Weights of a small transformer language model: 702M tokens.
MLP neurons of a small language model. Each row is named by its layer, matrix (gate and up: input weights) and neuron, and shows model dimensions 32-223. Each number is 128 + 32 x the weight over its row's rms, rounded and kept within 0 to 255. Numbers have three digits each. A neuron's up and down rows have the sign that makes its largest values positive.
After each neuron's rows, "fires in" lists the words (lower case) most often at its 100 highest values on Wikipedia text that the model never trained on; "fires on" lists the tokens most often at its 100 highest values on Wikipedia text that the model never trained on. A number after a token or word is its count.

L3.gate1390:181102110126091061092179123139148077124137118144093109093134041161039097123187113121097104176107119204114132166182088119100101102161141087173116096169173136176130126111114113117093125156160108118109083151095117148114132113104150120092142097102091111150109108170178082157148132076151199134118129180108157150112160149136153112122108122203147113164119131096131166104096110084131122118114134127122097120122114124135162140102158147127139162166123164153147169129076118113168112160125177135070198140144106141123143094043145066067123074111138118103122099156098108168119077135107145214
L3.up1390:108110124116092040131164127148144172131144089117064179103143097118106171098109166101146089093130163131128096126169093103112109136207135131116132121129176088148125114101116116137069117114157157141144168123135098125147187150115128146136124106031139104152114131115179112165140124092135156133154114074127134145112131100165160080121101112163107126127102159125122179141115160088102139101079147141159094132136150115109198196113055175085182158116124133170117171132121063115165140103104105115124106134130161120123146084128120088124096077119167156086181112158089096168143171117095152255
fires in: "was" 39, "is" 12, "first" 12, "students" 5, "yards" 4, "being" 4
fires on: " was" 39, " is" 12, " first" 11, " students" 5, " yards" 4, " being" 4

L8.gate1050:144111131093181116129145119154139142162175130109115151181055163161136114121099116112182119160125090141127196173141143130098147131154091092175141133136160120147169114136166176179194116125120138126167093129099194132218168115150113139138155131160120110189180158177088155133104089152139124189096130160117138120094126125139102140140091153115112101164135079110109110038074090083122130131101129113142183146075134062120150086154121122090134157164097141131170120077139114099109127120071180150137132132135115154121093156095103125097078119102120154076152127063152112131040084105145139151
L8.up1050:121128121133110102127121127130150140118097085131127104139144102130171108115165102145114082218144105108122108138100106152164092126047121074142160136059162097096181105137103078177171162113157139109167106176145154128149087102144068177113138150145170169081130202124091167097135114113137160106083128123119136144140111146139139059158120152124113110132193136120105128051122094082082132154155142112151082152147092133104093137150098141102128166143119160183046097111148126066144120128109100149132176138121119186089154134095169118137086150157122137102159119131168021181124123099087074147
fires in: "and" 48, "kreskin" 7, "nizami" 6, "lucan" 4, "rinne" 4
fires on: " and" 48, "kin" 7, "ami" 6, "an" 4, "on" 4, "ne" 4

L3.gate921:126149124120130121111176148140148141109119142079095122106136193146094137127165077143181107142160081132127141114101074137112182168103176143088127126120161131127094148191132165110248114140099117133132154181170101110098137218131113151000134094111060121087133110087120177130168090146123099110163162139163098160165126105133179084113142118146143155101077170174108154060123093114183152128132153118148102131101090140118096113112159111132073148090102122108101100094108160133087115087169115141118146068154152125078073117109115151108166152173148061169131151152136118066112138129094137137
L3.up921:107176116081112178114180136148147175111153186150087112115214132142104135096129112149169152151098061166140162101133134127129157137127186098132153102098134120126132146135155137079178098074087114090172109141107145126116146185146097133094110116143142097081135114150103109113145094130145130130129145137120142125148148153188130111118141129138098160161118177113096151083165132120093161119125138171101145123136115129116136073120097051101131200166098082026124096101154158105074119106175162116097140085126129153162109135115067090076137131135124110125096140140114161126117083133124146083
fires in: "assembly" 26, "road" 8, "highway" 7, "constituency" 6, "house" 4, "greenway" 4
fires on: " Assembly" 21, " road" 8, "way" 8, " highway" 5, " constituency" 5, " assembly" 4

L6.gate1182:148141096176125125095081150113077137173104094183125101098127133089125114104126175120113106147158023181143125149126185168061112117110141112102150123149158165148159134062120198127142123200183122107153102171088134069130105109140123121095051076111151136133173142095104128092127139155125117196097120169156219109124132173116147141195108103107135137172134123118152133114120122080129103083132125097125110127134118133126193062144138120128109165125100154074139128155132168128126121117123155108111092145135144107162082142083134099171160132116075161142139038163076094175076113197127095174
L6.up1182:121142131155172096170117074079073085099116105155082177049143142102115087208109134121141118170051116116135111131157097085106139137123121128133107161114136077149140155124128152156127082127089156135133143082115171116200105108157122149158160125165084119123157077142121132152173137192145139096161115158088156093078120136116109122179137128089161115172062132084135137089086117128141140161160126152048142153113128137140156115138133181079181128131175129088143098122105150135104111167125135158110152175123200151123154142111111144136136100115148103125195060194160106207178153059141122185
fires in: "is" 18, "was" 17, "were" 13, "of" 9, "are" 8, "been" 6
fires on: " is" 18, " was" 17, " were" 13, " of" 9, " are" 8, " been" 6

L7.gate205:151106129119144048138092158104116160094138100143114067147173142149157148162106110122152109143164076055122149149119084153092168137133168093161138176152182107149161113122126153134214153126156188145098150163124165109114147100122105158120111130116116168150194169067130061136143128161101107119158081119140101091138164142207129119127149105125153171161176118169137142119104094132067113087103176146134147146110110107078106154160142138120127104106126116054130101130164186129107066168152119147130181155051107173138143222154132129158104124094062162088136090151156103134146156098095129080
L7.up205:117109114109094156097118072147154068170081128175125127074130122183158130060062104091167097181133117107130124199063115123071135096086135121148120098073124181085124157121116069092147120072173130095130033139098162141161074114122092171171130139170149117153087063175154069175144163137089179154153147088137092151111143167098158164130129092102117103131148146076124162127152183151109160149135156151099213114164151130132148151131126154094171108117095134135091101165119103067114107190169147134161092165147167093102141052098139160135119128157129080109109120112094140140146080152144093172
fires in: "and" 88, "to" 10
fires on: " and" 88, " to" 10

L8.gate502:151142115105154056099130173108157107124141094077132066096165124176097140154122076107127109111132132126121122125114166118114130108111229155120099125171130132116119152090179129173145093136148130113142102155085110153157130123160093134090092137117131142177126150142117118173115182152073136125085080130080144136114207096107159199162123070164114204106088180143169113108160115177134136171123154113182169101079150152085152142133182146075188183135078111082135142123106109130126116115134142119066176124113119154112211155084119124088088137147101150150166144149147176092080097158139117087
L8.up502:109148097154129208165113120145088132142131207083128154185121076156129145064125134106146135160159160118133069102148096169123123130169124169101114110137137130126120136129099138127115117145105132117064136138090135158090068175093071144207173135116136154147076150110080114140120134107110153195114073153080063091112140120214128167084091111133055118073187202102053101146198079139090113178141136134125167073090126126144101148108108108093095143153166096115150083106137154137125119113146153128147099126106152185052123147162116134147120108159095137159075096139118170092100106145133103132
fires in: "in" 36, "after" 17, "to" 7
fires on: " in" 36, " after" 16, " to" 7

L6.gate718:152134116123090115111119166153149143127090073107065173147106139094109083143079146113080098098105105130131089137145110094182137130100151129139109129183151119182127099112119163164152091138100171178124124186145128126168136142094101173121138167181135163174131116078181074123144116136168081147113141108094125114140110072127088113129092162094112165125172114119146198130109082104106107107164109140103165147118117109100118160150092099058154101106148147089125161151100167153126122167089150120163101214115086048132125174147164092128132153100060081159184068127161088062162123089062063148
L6.up718:127086108143068143164090208104158130107125138119169143108130129071093130157103150110134176080184137085154140200182128124100132111092171154148137129170075112187158162130130126099123129076134124130112108081096152121116111153134096151182167117173149152163175118137118132139111102158101125091138118109121128132013143107098088108113182108130162134128164144150155150135061103133151150058106131117138142125130117121118127244079143164161063165099201104123046055184110040123140099152112142135096140104113091089170115103163130167107119112156146119135158139119155092106110192142156118066
fires in: "of" 90, "to" 10
fires on: " of" 90, " to" 10

L8.gate305:105170111115117120106082125092127121130113186176124110129159090114093113118128120124171127121178128101176101146113133146077129127166091059178158130161113158160178123121121117189126131212124146145115126215158076152139069154104137142132045126132123099152165098127115076069197128108124165141149176164155141117087129145175140154148109088099153156130172179116141187201106185114154140136131141133066139136102053099064223125147125062121111163094163126138128121134133144098138141171127104083143132099061137080108076132156129150100078107101136100168132141156136069105147135183104118118
L8.up305:102119125134141161069095138110150144133178135132147114161130133108146111136131154139179054123123116127144149111098134069110143162111133121151079148147071167194099148146161115121089130125078118091133100154131135132114091144153155177157104118149142125120181153161144059140127106043124116119125153154095168091146147083151110143120139188166143169121177119155165139133133136107120133140044085165142140150131127102147118137171114121111103139115125118193126088070138045130138107094097191085175131133122156175069091149105094141157176143176111128109129113129120110093155125186117086131
fires in: "on" 19, "under" 15, "by" 13, "in" 10
fires on: " by" 11, " in" 10, " under" 10, "On" 10, " on" 9

L7.gate1309:127120146171145145047168190124184107136114098112110054141082086098051150119185097101154146095137111156154117169110173123133125070142116065105086112139112091095145091120065164112100123094202150145169138102151128108151101112124109123046161091130079155101151099097108105124127116119111117135148104129134163129149139193163162130116141071124077144153135168155128178172094139135106090096153130125118087150137165101136178090148163114053170130134152128114161114120139126138143137172130118099157130112125139104152190104116099102144083107086112101123182123093097095109138117145181144170
L7.up1309:094122138128137106147104159127106153131100079109059142135190197173140105109033119155100105138183201066174119136129170118143124167142189113174145116163144105156128161164169060193170139141153129183076159130135124131157097128110113087069103121156214156155067092091087147164108118128094132132134117159135100119139168102134156127169128128095182174129133104127118135140062110132091087127146110138154160134136113122108134103143136148092076135109127119148126126125106174122108153101113159115101168102136170169119107164179152159129105142079135120156120093129192111140143167146086041147
fires in: "has" 49, "had" 22, "have" 8, "with" 4
fires on: " has" 49, " had" 22, " have" 8, " with" 4

L8.gate51:150120109107120129151139106184171109067145174120112091134100150131112170082151153115144107103157134102130150130138119092094149129192148117152127144193144174126135114130115118189148079143103133123126170160159154124126101136099149151150112143121136117122118138130101180041083163103127051097209069142134177137116083154227072145126156085127077214154140151111148137135132170131111089093162144092091129167151131116131187104120081115111142056085096125131111139105099121065145148108103128129048143111167112182143133124107134119135083151130103126168156132117136088147185116115109102115
L8.up51:140177154083186020102132135141162156147130202102125113137145105178087131130131160113088154169131113136121125164132165094160110163131096081066147120156175190152146073090147136172142113118112177157161115161081152163132110156154075108154165108094106088134115122144076084173167093133152151103165160150124170124116145118159113115099184123183086181106113122109132111106110131122113113173086134155131132129142089100122141119146096110172109156128143113109135128141162161127150119108121122124053146173129070132044098168171140171095148131139089123144096131112109137084180069168119115163
fires in: "in" 53, "for" 9, "on" 7, "transgender" 5
fires on: " in" 56, " for" 9, " on" 7

L7.gate465:175155197161145116109105192114153116110123102103144107107132153109105111170138121155109061115121103166140186144132134148140116157167135125158115181174118093118041141093125083141117088166188119120141159205141121198199125120099114153088151108123136115158100147141071144171133117139155112182157180117122191117115129108126063083134182183093161120180141106093109097134175108118101167157123167119117134155168128123126132179121107088102102126096121163074131144204074106136122153107146126142067140133118130141140189070095116074131180114126129057206113142112138129127125129090075074115
L7.up465:166130168185099073142149122157178171109129095147105077168147098123139068102090193124143106216084124128134109127163131084126113116178194146109131152118109115134115063073126130171176129114116097175163113201173165203197159095128112132136138099122105168140135130143068108102075118138077139103140110144136120139103134128100135105096099126163177163180160112139179111133095163094096072163167175114124126127171137118120168141153141121151156168051090158077127136120101109139113184097160127128095129131114110169098097119036095127151125120168095149141163116124056115109184167124064136127
fires in: "of" 53, "for" 10, "an" 9, "on" 6
fires on: " of" 53, " for" 10, " an" 10, " on" 6, " An" 4

L6.gate277:133113113146172128145067106140100140187144077148094170145134119163121148088089087153144086110160097100143106166136094093131092185191180129110122130163180164124112112120110143109154082184105191138127159202069105156144078175110129117079085145167130145126177158112146116130104128133104117130079104093143170116124063194180123186174149112070130148192139142128130178181077067103091040152096152173131166168142067086095107189106149152136155130109113177126092157103124151111133101128157144156085127103124130162131195128137119078146160190076113181132186094094165118138169165112128103126
L6.up277:142158108135164125078138126133128149129099132141136109164119133122139091124134133133114155147083127133118144119093083102121149139117122065138168117127092127174135078088104122151148131136149099153164140119126121096153143175091145162094129147131169113150153104143121147111104127144093102118125155151122129162065134040116106169115099073020112117191122124131152113179126106157110134160152155156175098095125126092140138184182136128106179154098147198170145128038109177075135111158081131079218141152094161168149138171084079152125151144123119141165136123139055135110135070105100097139
fires in: "and" 27, "on" 20, "a" 17, "of" 13, "early" 6
fires on: " and" 27, " on" 20, " a" 17, " of" 13, " early" 6

L3.gate987:116208132174088060137141143131143144132098085117062143122125135136083136188092119121148110124097116122161108137142158103164122088124121160134100161144099090140093107080126141142121190138186111078147063154179090114107131157091173077058133041122092128137119076162159062084120159135124095150156145181107135176167148168096099104130106163091138130123135080144124101090103122114142155137112104145170170113182121128126125168136136097149158087130163114100170127115098128074118101115128088176159162134105157136147085187108170085158107060103139170165074121144136139108141130122129163127
L3.up987:124140115163152101184114191083136124141078139128116118121098097086090093117187132155084165112155108118125128143093099092173167136074103105149130112073135174140129130132118158129035081090142190125163091123142209165091131113092129124116124126097119112101178080115159086142209083151169077127153111198157145088110097176122143117131141104142161121126139086103130120111121114090047139116094115177122094116193105115148163098128088120155127196126119085108126207070126146077142132107171151150111128105145123115150146145126059129134061118157143127093135137134074193119166135082112103177
fires in: "people" 25, "children" 18, "life" 6, "adults" 4
fires on: " people" 13, " People" 11, " children" 11, " Children" 7, " life" 6, "Is" 5

L6.gate218:153203119162077129152111129136184173126123145093134099158106154088138152150138079111128140121148139153135065151119102142141082121127134137196138201152118067139117080152097159122157083082101166160150130141132127106104081135110133111088038125135135111073187127136128093145139086146134128113139159197146085099149048174151127092177145063160081139143119110092178185172090108108074187136094133162120067110091077153114130116112095080100091169101113165067186085128106129126095116126085134139107159148116101116112171142097181128150079120118138100131104127104131074132084184132188153142
L6.up218:103057131172134130128095074165145073161136139086101170168135178165108133188119133136034135132149178089117121093148116114091148085146067084083182127124136134090158142111167092191105141171132152153132109116119127124200136125111116109126187128100107151194145097112173089119127171166099109137122130082116087111100097136128155190107133094148117119151155150127155187151151125155127100127150125061121145139105089101106097150187138146077149159156139088175117148065077179081156106096090149129133147122125137132128174089126113126167188134078164096147134114146161097084132131143192152157
fires in: "and" 43, "under" 20, "in" 13, "over" 6
fires on: " and" 43, " under" 20, " in" 13, " over" 7